MLP neurons of a small language model. Each row is named by its layer, matrix (up: input weights) and neuron, and shows model dimensions 256-351. Each number is 50 + 12 x the weight over its row's rms, rounded and kept within 0 to 99.
Before each neuron's rows, "fires on" lists the tokens most often at its 100 highest values on Wikipedia text that the model never trained on. A number after a token or word is its count.

fires on: " of" 34, " the" 17, " some" 9, "s" 5, " for" 4, " a" 4
L4.up1220:30 48 47 45 40 42 45 50 45 42 62 55 48 69 54 56 51 51 55 52 60 52 32 48 52 45 64 42 36 39 35 59 57 35 42 35 39 50 56 58 35 77 58 58 48 57 45 44 55 65 42 37 53 57 56 55 52 77 45 37 41 49 42 56 43 49 40 55 53 36 65 58 60 48 65 51 67 62 44 71 46 47 58 60 72 60 43 70 57 46 39 52 28 52 67 33

fires on: " with" 15, "s" 14, "d" 13, " S" 6, "g" 5
L4.up180:48 68 61 58 56 30 59 21 31 54 35 63 26 37 53 45 53 50 60 58 42 41 43 45 77 53 59 38 33 25 47 47 34 33 42 79 61 49 57 47 44 63 35 49 28 69 55 32 44 53 35 56 56 42 59 61 62 53 49 61 60 41 43 41 43 65 58 34 71 52 35 70 62 51 64 60 46 53 66 62 47 20 43 36 45 50 53 63 37 67 47 55 45 57 49 52

fires on: " in" 41, " to" 10, " per" 9, "'" 6, " a" 5
L4.up1185:53 61 75 54 60 60 48 52 52 28 60 39 41 68 57 49 62 50 65 61 42 55 38 41 54 40 31 52 53 46 45 34 50 51 41 31 50 33 55 56 51 72 45 30 65 47 39 39 57 44 21 18 52 58 49 70 59 30 71 40 50 49 69 52 66 66 47 47 47 52 73 63 49 49 51 32 66 43 63 41 47 46 60 61 46 31 39 48 62 64 42 65 54 60 46 41

fires on: " 1" 32, " no" 13, " a" 9, "a" 7, " every" 4
L4.up90:62 43 43 35 56 41 58 36 45 57 28 56 29 56 25 67 58 48 56 43 40 64 21 42 60 56 48 44 44 63 30 67 30 30 53 57 28 49 36 39 55 51 69 67 50 73 30 52 68 51 60 39 47 35 44 40 51 56 64 50 45 62 38 51 40 50 43 53 44 48 29 41 39 35 66 53 38 60 70 32 47 60 73 35 44 59 63 67 66 48 68 46 52 50 42 40

fires on: "\n" 44, "," 32, " and" 13, " |" 8
L6.up973:58 51 48 65 64 45 47 59 38 52 39 46 39 41 48 38 50 58 65 22 47 62 61 79 64 60 62 61 38 56 29 55 36 39 40 57 48 55 44 52 55 70 63 49 49 37 43 54 66 74 36 47 42 63 54 36 57 40 59 59 52 37 51 49 57 50 43 60 42 49 44 59 35 64 35 60 42 52 68 49 69 46 39 60 55 62 55 32 39 55 65 47 59 47 42 67

fires on: " the" 29, " in" 10, " to" 7, " began" 5
L6.up1326:63 57 49 53 63 42 48 75 45 44 50 45 45 72 51 56 37 46 48 54 50 41 54 52 58 40 65 68 46 56 68 42 23 58 55 40 67 45 51 77 53 44 39 45 56 44 38 48 35 41 51 54 29 56 43 71 58 56 58 63 77 38 57 34 67 62 39 69 73 34 61 55 38 50 40 42 49 52 57 41 53 62 74 24 58 50 47 49 46 57 35 54 30 33 39 34

fires on: "," 36, " of" 15, " in" 10, " the" 6, " to" 5, " election" 4
L6.up820:49 52 49 60 44 75 62 31 42 38 59 54 49 62 79 61 37 41 53 45 46 56 66 60 51 44 33 44 55 62 61 34 47 71 48 53 76 64 58 86 46 47 44 32 55 47 46 55 45 43 49 15 64 48 46 49 48 32 67 61 64 63 44 48 54 33 36 60 60 45 63 65 63 76 58 37 62 39 54 71 33 58 54 44 58 57 47 63 64 42 53 58 61 45 64 47

fires on: "," 79
L4.up1524:58 53 68 46 64 45 36 44 43 65 37 59 68 70 35 46 55 54 40 46 67 46 59 41 51 47 60 58 50 43 69 52 37 51 49 43 31 60 47 57 59 60 50 52 57 44 52 37 23 92 55 52 64 63 45 57 45 56 46 50 32 37 68 48 33 50 39 72 78 51 44 32 42 47 40 62 31 41 69 51 16 40 37 52 43 46 71 54 41 37 48 42 66 60 39 51

fires on: "," 27, " to" 21, " and" 9
L7.up857:41 42 58 56 36 49 56 51 50 59 47 40 54 67 44 60 42 54 46 52 39 66 59 37 76 35 58 49 58 54 62 51 45 40 50 56 45 28 55 43 58 53 36 51 25 52 44 73 57 36 46 65 54 47 48 56 53 16 63 61 54 53 45 40 49 54 43 46 47 60 54 67 54 63 54 59 46 55 63 44 62 48 32 72 50 51 61 27 68 56 67 46 61 60 31 55

fires on: " that" 20, " this" 13, " 1" 10, " a" 5, " following" 5, " one" 5
L7.up739:49 49 46 54 44 47 54 48 13 36 67 39 46 62 56 63 44 55 36 55 25 47 60 46 69 23 38 70 35 53 57 38 59 48 41 46 50 40 45 11 77 42 52 47 45 24 35 62 61 32 26 25 45 50 26 56 36 60 39 44 66 53 78 67 52 50 62 32 47 56 47 43 58 34 71 54 58 45 46 46 41 56 53 50 42 49 67 48 38 51 53 72 44 35 64 56

fires on: " as" 46, "ion" 15, "ry" 12, ":" 7
L7.up0:58 56 64 50 46 80 40 29 43 37 64 57 43 39 44 63 43 30 39 31 34 51 53 44 38 80 34 37 52 45 43 47 43 49 39 46 37 76 47 48 49 58 47 59 47 45 29 39 50 45 49 67 50 59 46 30 59 73 45 54 45 65 55 67 29 61 69 45 55 53 67 57 50 29 66 47 58 63 44 36 57 23 53 45 40 57 52 65 68 42 51 68 40 59 55 31

fires on: "–19" 26, "–" 14, " to" 7, " War" 6, "-" 5, "." 5
L6.up1119:41 57 48 33 51 39 60 49 68 47 40 63 43 63 36 52 46 64 28 37 51 74 57 56 49 48 53 32 57 71 39 37 69 77 43 33 36 31 51 63 30 50 62 51 50 50 49 67 60 35 76 59 38 55 56 70 47 58 47 51 33 56 70 61 29 55 47 58 54 56 54 65 51 72 59 27 58 43 35 55 39 47 37 60 53 41 48 48 56 66 42 62 31 49 40 44

fires on: "\n" 56, " that" 14, " not" 9, " to" 4, " and" 4
L4.up166:61 36 49 54 32 53 65 44 53 55 37 56 40 46 63 27 52 65 64 38 58 40 33 53 56 63 45 56 48 75 69 33 50 55 65 66 59 62 39 47 52 61 44 54 52 63 39 67 37 61 67 55 54 62 72 73 49 50 52 43 47 32 44 53 43 56 44 59 59 37 42 54 44 56 41 51 36 78 41 66 55 63 24 38 36 48 52 74 48 59 29 50 39 59 46 62

fires on: "'" 50, "s" 8, " the" 8, "|" 7, "The" 4
L6.up619:24 35 37 67 24 54 25 48 51 35 53 55 48 48 69 19 36 44 62 36 69 49 54 60 45 33 45 66 52 50 32 44 60 36 36 27 48 53 59 42 47 71 52 52 43 52 55 74 52 60 36 40 75 48 59 48 55 56 50 37 60 45 52 53 36 44 47 58 55 61 67 21 35 64 66 33 44 40 63 49 26 37 57 60 51 20 60 47 32 63 29 65 51 41 43 73

fires on: " in" 23, " In" 14, " con" 9, "In" 8, "in" 7
L6.up1101:48 46 47 57 40 67 56 55 71 49 55 75 54 53 42 58 43 41 54 76 47 42 80 68 49 35 38 42 48 40 53 47 58 45 47 57 46 58 44 60 29 57 53 49 43 57 63 59 59 45 51 59 57 57 46 53 61 43 44 53 57 61 47 60 60 47 75 51 41 41 56 54 51 69 57 54 47 49 47 49 44 61 47 43 42 51 60 66 27 56 38 21 46 61 29 41

fires on: "-" 24, " de" 19, " (" 7
L6.up269:54 52 55 31 58 48 64 34 39 36 57 48 47 54 54 57 33 76 69 60 48 39 56 45 58 47 48 48 63 70 51 52 73 48 52 54 46 38 76 42 54 44 73 69 68 68 43 65 73 38 32 30 47 43 70 57 60 71 64 41 49 43 58 62 47 67 55 57 74 38 42 53 62 52 72 44 33 51 33 37 52 34 27 25 43 33 54 53 47 66 47 65 52 55 46 38

fires on: " to" 44, " would" 15, " is" 8, " on" 5, " it" 4
L6.up803:47 43 48 59 52 54 57 43 50 54 19 62 45 64 56 56 41 34 40 56 63 65 59 38 53 56 47 33 65 65 56 63 32 35 21 55 71 45 62 66 44 57 36 39 59 52 30 57 58 61 30 83 58 65 61 79 40 46 54 38 60 65 30 31 52 26 61 58 54 54 58 38 67 69 44 37 53 43 46 45 55 30 26 61 54 66 54 40 36 64 44 37 32 50 31 52

fires on: " not" 25, " un" 21, " in" 8, " Al" 8, " Un" 6, " to" 6
L7.up1164:44 37 42 47 50 49 60 43 41 43 42 53 34 52 64 64 39 52 43 76 52 64 64 42 66 53 48 50 51 46 49 56 36 19 35 52 60 44 65 45 66 43 32 57 58 52 30 46 66 34 62 57 37 47 53 34 77 53 53 47 53 64 40 57 33 42 57 65 64 52 85 35 59 62 70 39 40 46 48 39 41 47 43 44 37 48 59 52 55 69 52 52 66 32 50 56

fires on: "," 55, " in" 9, ":" 4, " from" 4
L6.up1255:58 61 49 32 59 31 66 54 36 68 55 37 69 55 69 35 56 42 41 55 65 33 45 52 49 34 59 53 50 32 40 44 53 54 63 44 55 36 42 58 51 43 51 44 67 38 51 64 22 55 55 58 47 63 48 60 67 46 43 42 39 34 40 79 47 50 49 47 73 44 26 47 67 52 65 49 47 46 54 52 66 67 32 30 59 38 55 49 39 47 48 44 37 88 60 33

fires on: ":" 29, " |" 28, " by" 8, ")" 5
L7.up909:60 33 33 35 54 46 56 44 51 64 58 47 52 51 47 51 66 52 55 47 27 45 71 70 39 37 53 44 61 60 64 58 55 61 55 60 55 49 25 62 34 54 53 30 43 62 43 54 46 59 43 53 61 52 32 46 34 39 43 46 51 70 74 33 62 49 57 43 46 49 40 50 46 44 52 40 46 42 59 62 63 61 26 43 41 54 43 32 36 54 67 54 63 22 59 43

fires on: "," 53, " |" 44
L6.up977:45 31 64 47 63 70 36 47 51 45 41 58 37 37 65 62 50 37 64 52 61 32 42 60 61 29 91 36 72 55 49 58 51 41 21 71 47 60 44 24 36 47 41 56 36 36 45 72 45 21 68 39 48 49 57 59 40 37 44 45 48 53 39 68 44 35 56 51 61 40 57 44 53 59 66 46 27 45 59 54 59 53 35 47 64 64 45 45 38 54 58 36 42 30 33 61

fires on: " on" 25, " and" 7, " (" 7, " or" 6, " at" 5
L6.up347:35 60 54 57 40 49 47 61 39 64 64 45 53 72 43 39 54 57 58 60 67 46 48 28 40 29 40 49 52 83 68 30 57 43 50 38 39 37 58 46 54 40 49 62 53 38 42 87 45 49 55 39 47 37 49 51 82 35 53 29 63 65 40 46 60 52 50 66 34 42 61 55 72 64 71 52 61 54 38 54 43 26 26 60 56 43 33 48 63 55 37 33 63 45 59 46

fires on: "," 18, " and" 14, " was" 7, " is" 6, " a" 6, " to" 5
L6.up1374:43 65 56 54 44 46 17 49 28 42 34 26 45 73 66 38 34 40 53 38 74 58 54 46 37 47 48 39 41 50 52 37 55 53 58 53 56 41 65 38 46 57 38 45 41 49 52 60 41 68 54 59 43 46 39 57 60 50 74 52 51 67 40 44 74 56 47 38 45 49 57 36 58 41 63 41 62 29 68 63 34 46 30 61 43 44 46 72 69 34 48 50 44 59 51 43

fires on: "th" 27, " m" 6, " hand" 6, " t" 6, "st" 4, " mi" 4
L4.up814:51 34 53 55 43 68 43 38 41 49 43 41 50 53 55 82 25 54 55 43 60 55 32 48 29 41 44 49 42 57 79 53 45 57 42 45 48 55 56 39 61 56 61 28 71 50 53 43 48 41 60 51 49 60 52 91 37 62 35 56 60 93 65 77 47 38 51 25 61 35 58 34 50 53 39 47 66 45 29 56 57 46 53 33 51 63 41 45 46 49 58 31 76 57 33 56

fires on: " I" 19, " E" 8, " French" 7, " Cat" 6, " II" 5, " American" 5
L4.up188:42 55 46 50 75 40 45 48 44 63 45 56 51 77 36 41 55 73 16 58 41 73 53 59 76 48 54 50 46 40 66 51 48 48 42 39 46 57 29 55 54 52 57 51 56 40 54 56 34 49 60 38 54 61 52 44 68 51 40 41 46 44 60 38 44 49 62 29 65 60 32 43 59 46 47 53 58 47 58 60 49 54 67 23 45 60 43 67 63 62 43 45 44 65 30 56

fires on: "," 40, ":" 8, " 3," 8, "." 5, " 978-1-" 4
L7.up1513:40 24 54 75 40 47 49 44 58 57 56 35 41 47 50 73 36 37 47 44 46 41 60 54 60 40 48 42 42 41 50 65 66 49 51 48 41 26 49 40 55 41 44 40 40 25 47 45 57 48 62 41 35 46 38 17 55 26 57 59 48 49 56 75 38 59 36 64 33 49 70 38 43 45 52 46 26 65 60 37 58 46 52 55 40 59 52 52 36 66 27 43 50 44 27 57

fires on: " also" 14, " to" 11, "ly" 10, " only" 10, " later" 4, " not" 4
L4.up1268:68 62 52 56 17 51 47 50 61 28 59 71 46 49 44 52 29 57 54 55 62 44 37 47 41 64 33 50 51 47 59 55 40 43 55 66 56 55 50 51 67 81 46 44 41 49 36 76 64 47 47 48 48 67 46 34 61 33 40 65 63 41 49 36 51 55 36 44 55 34 38 44 45 65 59 52 45 58 42 53 75 38 41 49 61 33 59 36 39 57 53 56 53 50 66 44

fires on: " C" 21, "C" 11, " P" 10, "S" 8, "s" 4
L7.up1337:86 40 24 52 42 41 33 32 30 37 56 37 44 43 32 35 71 59 50 20 55 55 66 65 57 55 47 48 67 53 38 41 51 42 48 61 39 44 61 49 38 33 47 46 55 61 58 43 57 67 42 34 43 40 84 42 57 40 50 57 61 64 48 26 42 58 54 65 70 58 42 54 56 63 43 36 61 62 43 66 33 43 48 67 28 58 46 38 59 51 42 82 61 56 49 53

fires on: " the" 31, "ing" 15, " an" 9, " any" 4
L4.up38:54 61 60 37 46 45 29 57 24 49 43 46 41 60 55 75 56 38 48 57 61 42 49 53 61 42 61 45 54 39 49 35 59 53 61 86 63 64 60 30 50 36 37 66 50 62 51 51 76 47 49 49 40 60 74 53 73 53 49 52 48 43 48 59 45 49 55 43 43 25 47 37 44 33 53 47 54 55 47 58 50 41 59 55 45 69 50 64 62 36 53 60 43 47 73 58

fires on: " the" 31, " The" 16, " full" 8, " their" 8, " |" 5
L6.up1355:40 40 69 48 63 59 50 30 46 46 62 46 63 51 63 54 59 55 42 47 45 55 51 45 56 50 68 54 36 49 76 28 56 52 49 74 41 61 45 35 68 31 43 72 42 42 56 30 69 25 36 53 84 64 41 46 56 41 40 55 46 29 76 76 47 46 32 45 84 32 48 54 40 22 70 61 51 58 54 40 36 33 59 31 33 50 61 47 39 63 62 45 46 51 61 31

fires on: "'" 42, "’" 6, "e" 5
L4.up1280:53 41 66 57 36 75 40 68 51 45 65 39 50 32 72 44 49 40 43 65 59 54 58 59 67 69 55 36 56 59 51 45 42 56 45 62 49 47 62 67 46 55 26 34 59 52 37 47 53 41 61 46 38 52 42 83 46 55 39 73 66 42 57 38 43 48 64 52 46 54 59 28 57 34 46 29 38 49 59 49 49 58 43 57 51 48 50 65 39 59 46 57 58 55 62 62

fires on: "," 41, "." 25, ")" 16, "ić" 6
L6.up246:52 44 18 59 41 56 50 39 38 37 43 66 47 62 38 45 52 31 54 38 57 58 46 73 49 63 41 52 54 66 57 51 51 58 36 34 42 62 73 46 47 67 28 52 59 46 48 63 48 40 17 43 56 42 49 56 46 43 64 48 52 44 45 50 43 46 35 42 60 41 47 47 72 74 46 32 50 34 57 51 40 38 34 69 58 40 41 60 57 57 50 59 44 29 69 57

fires on: " |" 25, ":" 17, ")" 17, " of" 9, "," 8, ";" 7
L6.up392:63 61 51 57 67 34 54 59 44 51 20 61 39 48 47 63 48 55 51 48 53 46 61 63 45 64 35 59 69 38 61 36 72 53 36 46 34 47 74 51 50 35 51 45 49 58 51 52 44 46 44 51 43 54 36 31 50 65 53 37 44 51 62 67 51 54 51 39 46 44 25 49 64 36 62 66 42 42 37 26 41 66 31 54 77 52 57 58 43 64 57 57 43 34 61 41

fires on: "|" 32, " to" 16, " |" 12, "," 9, " and" 8, "-" 4
L7.up848:28 25 56 29 40 34 46 60 63 71 35 73 33 68 54 60 38 48 31 51 48 58 42 35 41 63 51 49 53 37 34 50 63 54 45 65 54 45 49 62 46 48 28 63 38 41 76 52 16 68 45 53 64 48 50 55 42 49 49 44 59 42 47 48 56 61 58 53 55 51 69 68 54 50 34 53 64 36 28 61 42 58 56 42 43 42 52 36 68 60 65 46 62 82 52 42

fires on: "-" 24, " a" 17, "year" 5, " more" 4
L7.up417:59 67 66 65 52 59 34 54 44 33 52 51 51 70 54 42 62 56 65 74 46 58 64 44 47 60 78 53 69 45 58 55 65 38 55 47 30 35 39 54 46 66 61 55 54 49 51 52 63 34 34 50 51 48 49 47 57 59 58 54 65 47 65 48 62 51 57 54 37 50 51 49 26 28 59 60 51 35 74 49 57 55 54 49 30 51 67 64 38 56 44 61 41 43 46 68

fires on: " |" 25, ";" 21, "-" 9, "T" 6, "N" 6, "A" 6
L6.up783:62 44 41 48 33 49 50 37 32 65 56 69 46 75 41 71 36 44 46 50 44 35 60 46 36 36 41 75 59 36 34 45 52 59 34 29 38 56 47 42 43 39 41 60 44 43 58 43 31 49 41 49 64 63 51 62 34 54 56 56 51 55 59 58 46 72 45 78 43 57 49 48 48 55 51 71 47 63 76 20 52 47 40 43 53 55 30 37 54 42 59 44 48 24 66 54

fires on: "s" 32, " on" 26, "ing" 7, " school" 5
L6.up1507:59 40 60 69 54 58 28 45 69 52 49 64 49 51 37 54 49 40 33 67 61 53 45 61 55 42 71 82 42 58 68 59 36 21 32 72 36 53 72 55 48 48 47 58 42 53 51 57 56 53 37 52 43 55 62 66 56 63 27 58 39 81 52 37 47 49 67 33 27 36 51 58 44 73 28 41 44 55 44 52 63 42 43 41 24 49 54 47 44 67 39 49 52 36 48 62

fires on: " |" 56, "=" 6, ":" 5
L7.up1027:29 54 61 44 56 36 86 65 49 25 58 42 53 65 45 42 61 60 52 48 56 54 48 52 49 48 35 48 24 41 45 52 73 66 41 52 47 36 54 60 55 38 54 55 32 37 58 45 44 17 43 47 40 68 51 41 44 28 38 54 45 57 43 46 60 61 40 48 26 72 30 46 61 44 63 65 55 47 38 41 58 69 43 73 38 57 43 37 58 81 51 31 53 39 32 54

fires on: "," 78, "\"" 8
L4.up243:64 51 65 68 43 63 24 49 51 47 39 55 52 53 57 39 52 35 54 45 59 31 42 54 42 38 44 45 39 65 37 53 48 70 50 56 50 49 41 50 59 53 50 59 53 48 47 62 52 52 59 53 51 59 53 59 57 36 61 52 35 68 57 62 74 50 54 51 84 36 61 50 53 55 54 57 45 54 47 60 53 50 28 60 62 40 37 39 40 67 29 27 54 57 32 63

fires on: " |" 32, "-" 13, " Du" 8, " La" 6, "|" 4
L7.up1372:59 44 47 62 23 59 69 44 67 77 61 38 38 53 49 54 43 42 48 51 39 54 49 54 49 07 38 51 49 45 52 54 49 32 46 38 57 53 45 50 38 89 66 56 56 47 38 48 58 52 29 55 61 48 44 33 35 58 80 46 60 46 30 51 45 52 40 64 51 59 59 38 52 58 42 49 73 52 49 40 53 61 24 37 63 47 61 46 67 42 49 77 57 40 40 47

fires on: " a" 53, " the" 8, " 1" 6, " of" 5
L6.up1267:50 48 49 51 41 36 66 42 23 64 45 41 24 41 50 47 53 27 55 65 60 43 48 46 49 40 25 36 70 67 66 68 22 43 60 45 41 42 58 31 44 64 36 52 69 44 28 49 47 34 45 30 57 52 37 54 41 57 56 52 51 71 59 66 74 60 63 53 48 38 63 37 53 46 41 33 36 58 31 61 69 32 44 55 53 71 69 63 42 54 50 67 49 40 58 55

fires on: " to" 17, " of" 13, " high" 9, " higher" 5, " S" 4, " B" 4
L7.up684:44 27 52 62 66 42 46 51 66 25 48 52 61 62 50 68 55 46 67 39 67 52 52 49 52 64 14 47 31 55 53 46 33 81 38 68 59 50 42 43 46 55 59 64 46 51 38 59 44 52 29 49 55 57 64 51 69 39 46 42 66 66 25 69 49 30 39 51 43 40 33 49 71 50 48 43 39 42 27 63 40 54 51 45 56 42 32 51 58 66 65 47 38 42 54 41

fires on: " |" 34, "\n" 14, " public" 7, " Public" 7, ":" 5
L4.up1289:61 68 74 39 56 68 47 84 36 56 56 59 65 49 48 44 28 31 53 36 44 48 40 57 68 44 36 46 50 40 29 64 58 38 37 43 55 59 47 51 56 46 37 42 62 51 43 50 39 53 66 43 70 47 67 52 65 55 45 66 45 43 45 41 63 53 47 49 31 51 56 69 49 32 47 55 48 71 50 32 64 53 43 55 26 64 58 39 45 59 56 69 48 53 48 49

fires on: " of" 24, " over" 22, " making" 6, " with" 5, " |" 5
L7.up1442:53 46 46 60 57 37 44 58 66 50 60 61 40 53 59 36 37 38 28 35 38 54 50 65 36 57 41 52 46 54 54 50 67 51 46 50 42 38 53 55 33 31 42 62 33 34 61 24 49 61 65 49 42 49 70 41 70 53 49 71 33 34 79 74 67 62 40 49 42 38 42 52 59 40 44 51 34 44 36 49 35 20 34 47 77 45 12 27 60 59 57 56 40 46 56 65

fires on: " |" 56, " a" 16, "-" 4
L7.up56:41 53 50 53 54 09 50 50 19 21 39 28 55 61 47 49 59 57 28 50 41 43 42 49 21 40 27 42 51 34 38 51 60 57 53 54 42 43 55 41 30 58 37 46 58 36 52 55 53 59 43 60 55 61 53 31 56 47 66 52 50 68 44 57 48 53 47 59 46 64 43 40 50 49 69 51 34 60 45 29 45 59 51 40 49 67 60 54 60 55 54 24 46 63 69 51

fires on: " would" 39, " to" 22, " should" 5, "," 4
L6.up1528:37 55 60 45 49 41 40 41 49 52 35 65 43 56 54 51 38 50 33 78 36 49 30 53 48 37 68 65 48 58 48 37 48 49 62 47 49 48 50 50 63 49 48 28 53 66 39 54 53 56 35 49 53 58 39 58 59 49 25 24 54 28 72 46 47 60 58 72 61 29 70 53 44 60 25 47 55 46 55 66 68 29 72 63 58 53 42 44 67 75 35 59 45 42 25 43

fires on: " would" 43, "\n" 11, " to" 10, "-" 4, " the" 4
L6.up997:37 53 64 41 46 67 65 31 33 57 66 61 41 62 49 39 48 48 43 41 60 45 63 38 52 36 54 60 47 55 76 60 32 32 48 58 55 63 45 56 55 49 49 63 70 46 52 60 50 27 31 51 49 48 41 49 63 27 29 51 66 50 32 33 20 67 49 69 73 58 49 26 48 88 45 56 76 40 49 57 30 34 53 59 59 51 65 46 32 51 46 38 56 70 44 49

fires on: " \"" 56, " (" 28, "," 6
L7.up477:59 36 27 72 54 64 40 59 29 47 63 48 58 33 49 53 49 39 50 50 70 38 60 44 51 49 63 48 71 47 39 53 49 40 66 66 44 60 52 32 48 33 40 53 30 49 25 65 50 42 58 59 57 66 33 21 49 25 34 42 82 63 49 60 54 56 51 50 49 57 49 60 47 71 79 45 52 52 53 57 50 50 55 62 54 39 59 60 50 51 43 48 53 62 45 64

fires on: " 2" 22, " S" 21, " in" 8, " Al" 5, " U" 4
L6.up616:48 62 62 57 67 51 42 39 39 24 37 57 19 47 62 50 63 47 57 53 48 63 51 50 44 65 40 61 51 45 66 46 66 43 42 31 54 28 44 50 39 42 64 56 45 55 61 54 54 74 49 51 42 63 53 67 68 46 41 64 64 76 46 64 68 48 53 60 38 50 59 41 53 58 62 32 37 43 39 45 41 38 52 43 56 41 35 52 28 45 48 67 53 58 53 55

fires on: " |" 26, ":" 15, "\"" 12, "," 7, " USA" 5
L6.up874:62 55 65 44 49 53 77 43 44 39 37 33 42 68 34 23 65 53 51 48 62 52 60 80 49 60 49 37 43 72 38 65 63 53 32 46 41 59 48 64 56 41 46 46 57 35 40 57 47 12 53 50 64 68 42 52 45 31 52 45 52 55 35 50 61 62 48 54 57 49 40 53 65 40 64 59 52 52 45 49 65 66 38 86 53 53 49 48 40 48 49 46 63 33 55 53

fires on: " re" 15, " took" 14, " a" 11, " and" 9, " |" 6, " been" 5
L6.up1048:40 53 70 91 58 50 48 64 33 52 49 42 51 46 41 57 43 48 60 44 34 51 48 35 54 43 60 50 69 52 49 37 58 29 58 62 55 49 51 50 66 58 49 55 70 56 63 62 53 72 81 49 42 59 64 37 62 63 52 45 33 50 44 48 57 42 54 62 55 39 54 45 20 60 50 69 34 55 56 58 47 44 33 47 48 50 51 56 58 55 28 67 36 46 57 62

fires on: "s" 26, "ing" 14, " only" 8, "in" 8
L4.up91:19 51 41 56 31 46 57 71 72 50 51 59 39 70 62 60 55 67 55 62 43 47 39 40 54 35 50 28 39 31 50 59 45 47 46 58 53 35 55 62 58 43 60 64 56 44 66 43 50 47 21 63 52 59 37 58 64 40 40 46 55 54 50 36 40 38 83 53 62 45 56 50 46 71 58 54 54 57 53 40 47 59 48 51 17 57 38 56 46 58 37 68 66 35 51 43

fires on: "---|---|---|---|" 23, "i" 14, "|---|---|---|" 8, " Si" 5, "ti" 5
L7.up1487:45 52 62 48 64 44 64 27 61 50 51 40 43 61 56 66 50 51 44 69 53 46 49 22 55 38 43 44 66 49 53 59 24 35 66 45 70 64 63 32 74 67 61 50 52 63 48 35 48 57 86 56 50 50 46 59 54 59 62 38 60 51 74 75 72 40 42 37 51 42 59 29 33 58 62 46 51 55 64 60 55 48 47 50 84 37 63 49 49 47 43 63 51 47 52 38

fires on: "." 23, " John" 13, " William" 7, " de" 4, " Robert" 4
L6.up597:83 49 65 29 41 66 63 56 41 57 33 68 38 44 36 35 69 47 36 46 46 38 62 63 51 53 38 25 58 74 49 48 58 62 27 56 59 45 23 57 53 22 43 44 37 45 65 49 61 54 54 77 41 49 69 51 36 64 61 45 60 47 31 41 38 39 46 59 52 50 75 42 45 45 29 58 62 48 41 33 53 48 39 60 51 33 44 48 40 50 42 56 63 39 55 63

fires on: " in" 22, " an" 14, " New" 11, " In" 6, "'" 4
L7.up122:33 61 41 70 66 78 35 39 56 68 67 60 49 69 36 55 57 52 50 68 59 36 51 69 26 35 58 43 48 57 61 49 40 57 67 27 48 57 66 70 59 60 58 55 54 49 51 74 56 41 66 52 35 48 42 63 34 39 66 47 61 42 32 56 46 66 35 61 32 46 54 59 39 65 68 63 48 57 47 57 31 71 40 36 38 74 75 57 41 67 53 49 63 64 38 62

fires on: " the" 38, "B" 6, "W" 6, "ing" 6, " now" 5, " |" 4
L7.up588:65 47 27 55 47 44 66 43 49 55 86 73 64 57 37 63 48 67 55 44 65 49 37 29 49 45 45 55 52 51 73 48 51 65 35 45 57 63 50 71 48 59 38 71 33 60 58 34 71 46 63 64 61 48 61 39 41 51 63 53 40 38 44 44 45 61 52 29 48 51 61 65 63 10 52 44 52 32 46 40 53 30 36 59 50 53 29 36 27 51 32 44 44 33 46 56

fires on: "s" 13, "ly" 12, "ar" 12, "al" 9, "et" 4
L4.up892:48 43 37 71 49 65 19 71 50 40 43 50 21 48 54 64 55 51 46 64 44 26 51 40 58 39 54 55 63 53 47 49 68 40 43 63 66 30 47 70 59 63 33 60 61 28 51 35 58 65 33 55 53 31 48 51 49 46 36 39 35 56 49 54 48 60 52 58 45 38 57 43 49 42 65 41 62 58 74 50 60 68 66 51 63 43 29 41 65 25 32 45 76 57 65 49

fires on: "," 80, "." 10, "s" 4
L4.up971:44 43 36 49 48 50 29 43 17 47 35 32 58 69 60 54 54 55 46 28 30 42 43 58 64 72 36 44 45 48 36 56 51 57 48 38 52 37 41 59 37 41 48 68 55 29 65 51 51 49 38 28 44 32 67 53 45 61 43 48 28 60 61 52 32 52 40 58 74 67 59 41 49 58 56 39 60 52 60 38 59 61 58 76 65 44 58 50 46 49 72 36 68 47 62 45

fires on: " the" 27, "s" 14, " York" 11
L4.up1364:58 64 83 79 39 57 15 40 38 61 70 78 48 51 38 42 59 50 44 30 45 63 44 39 70 36 61 46 50 58 25 45 45 29 23 71 47 36 54 63 69 38 47 19 59 71 72 50 58 31 33 34 50 54 41 55 48 49 30 66 57 63 54 57 68 37 42 45 50 61 65 47 70 38 50 49 48 56 32 49 61 49 25 58 45 59 53 57 44 62 47 54 57 52 57 64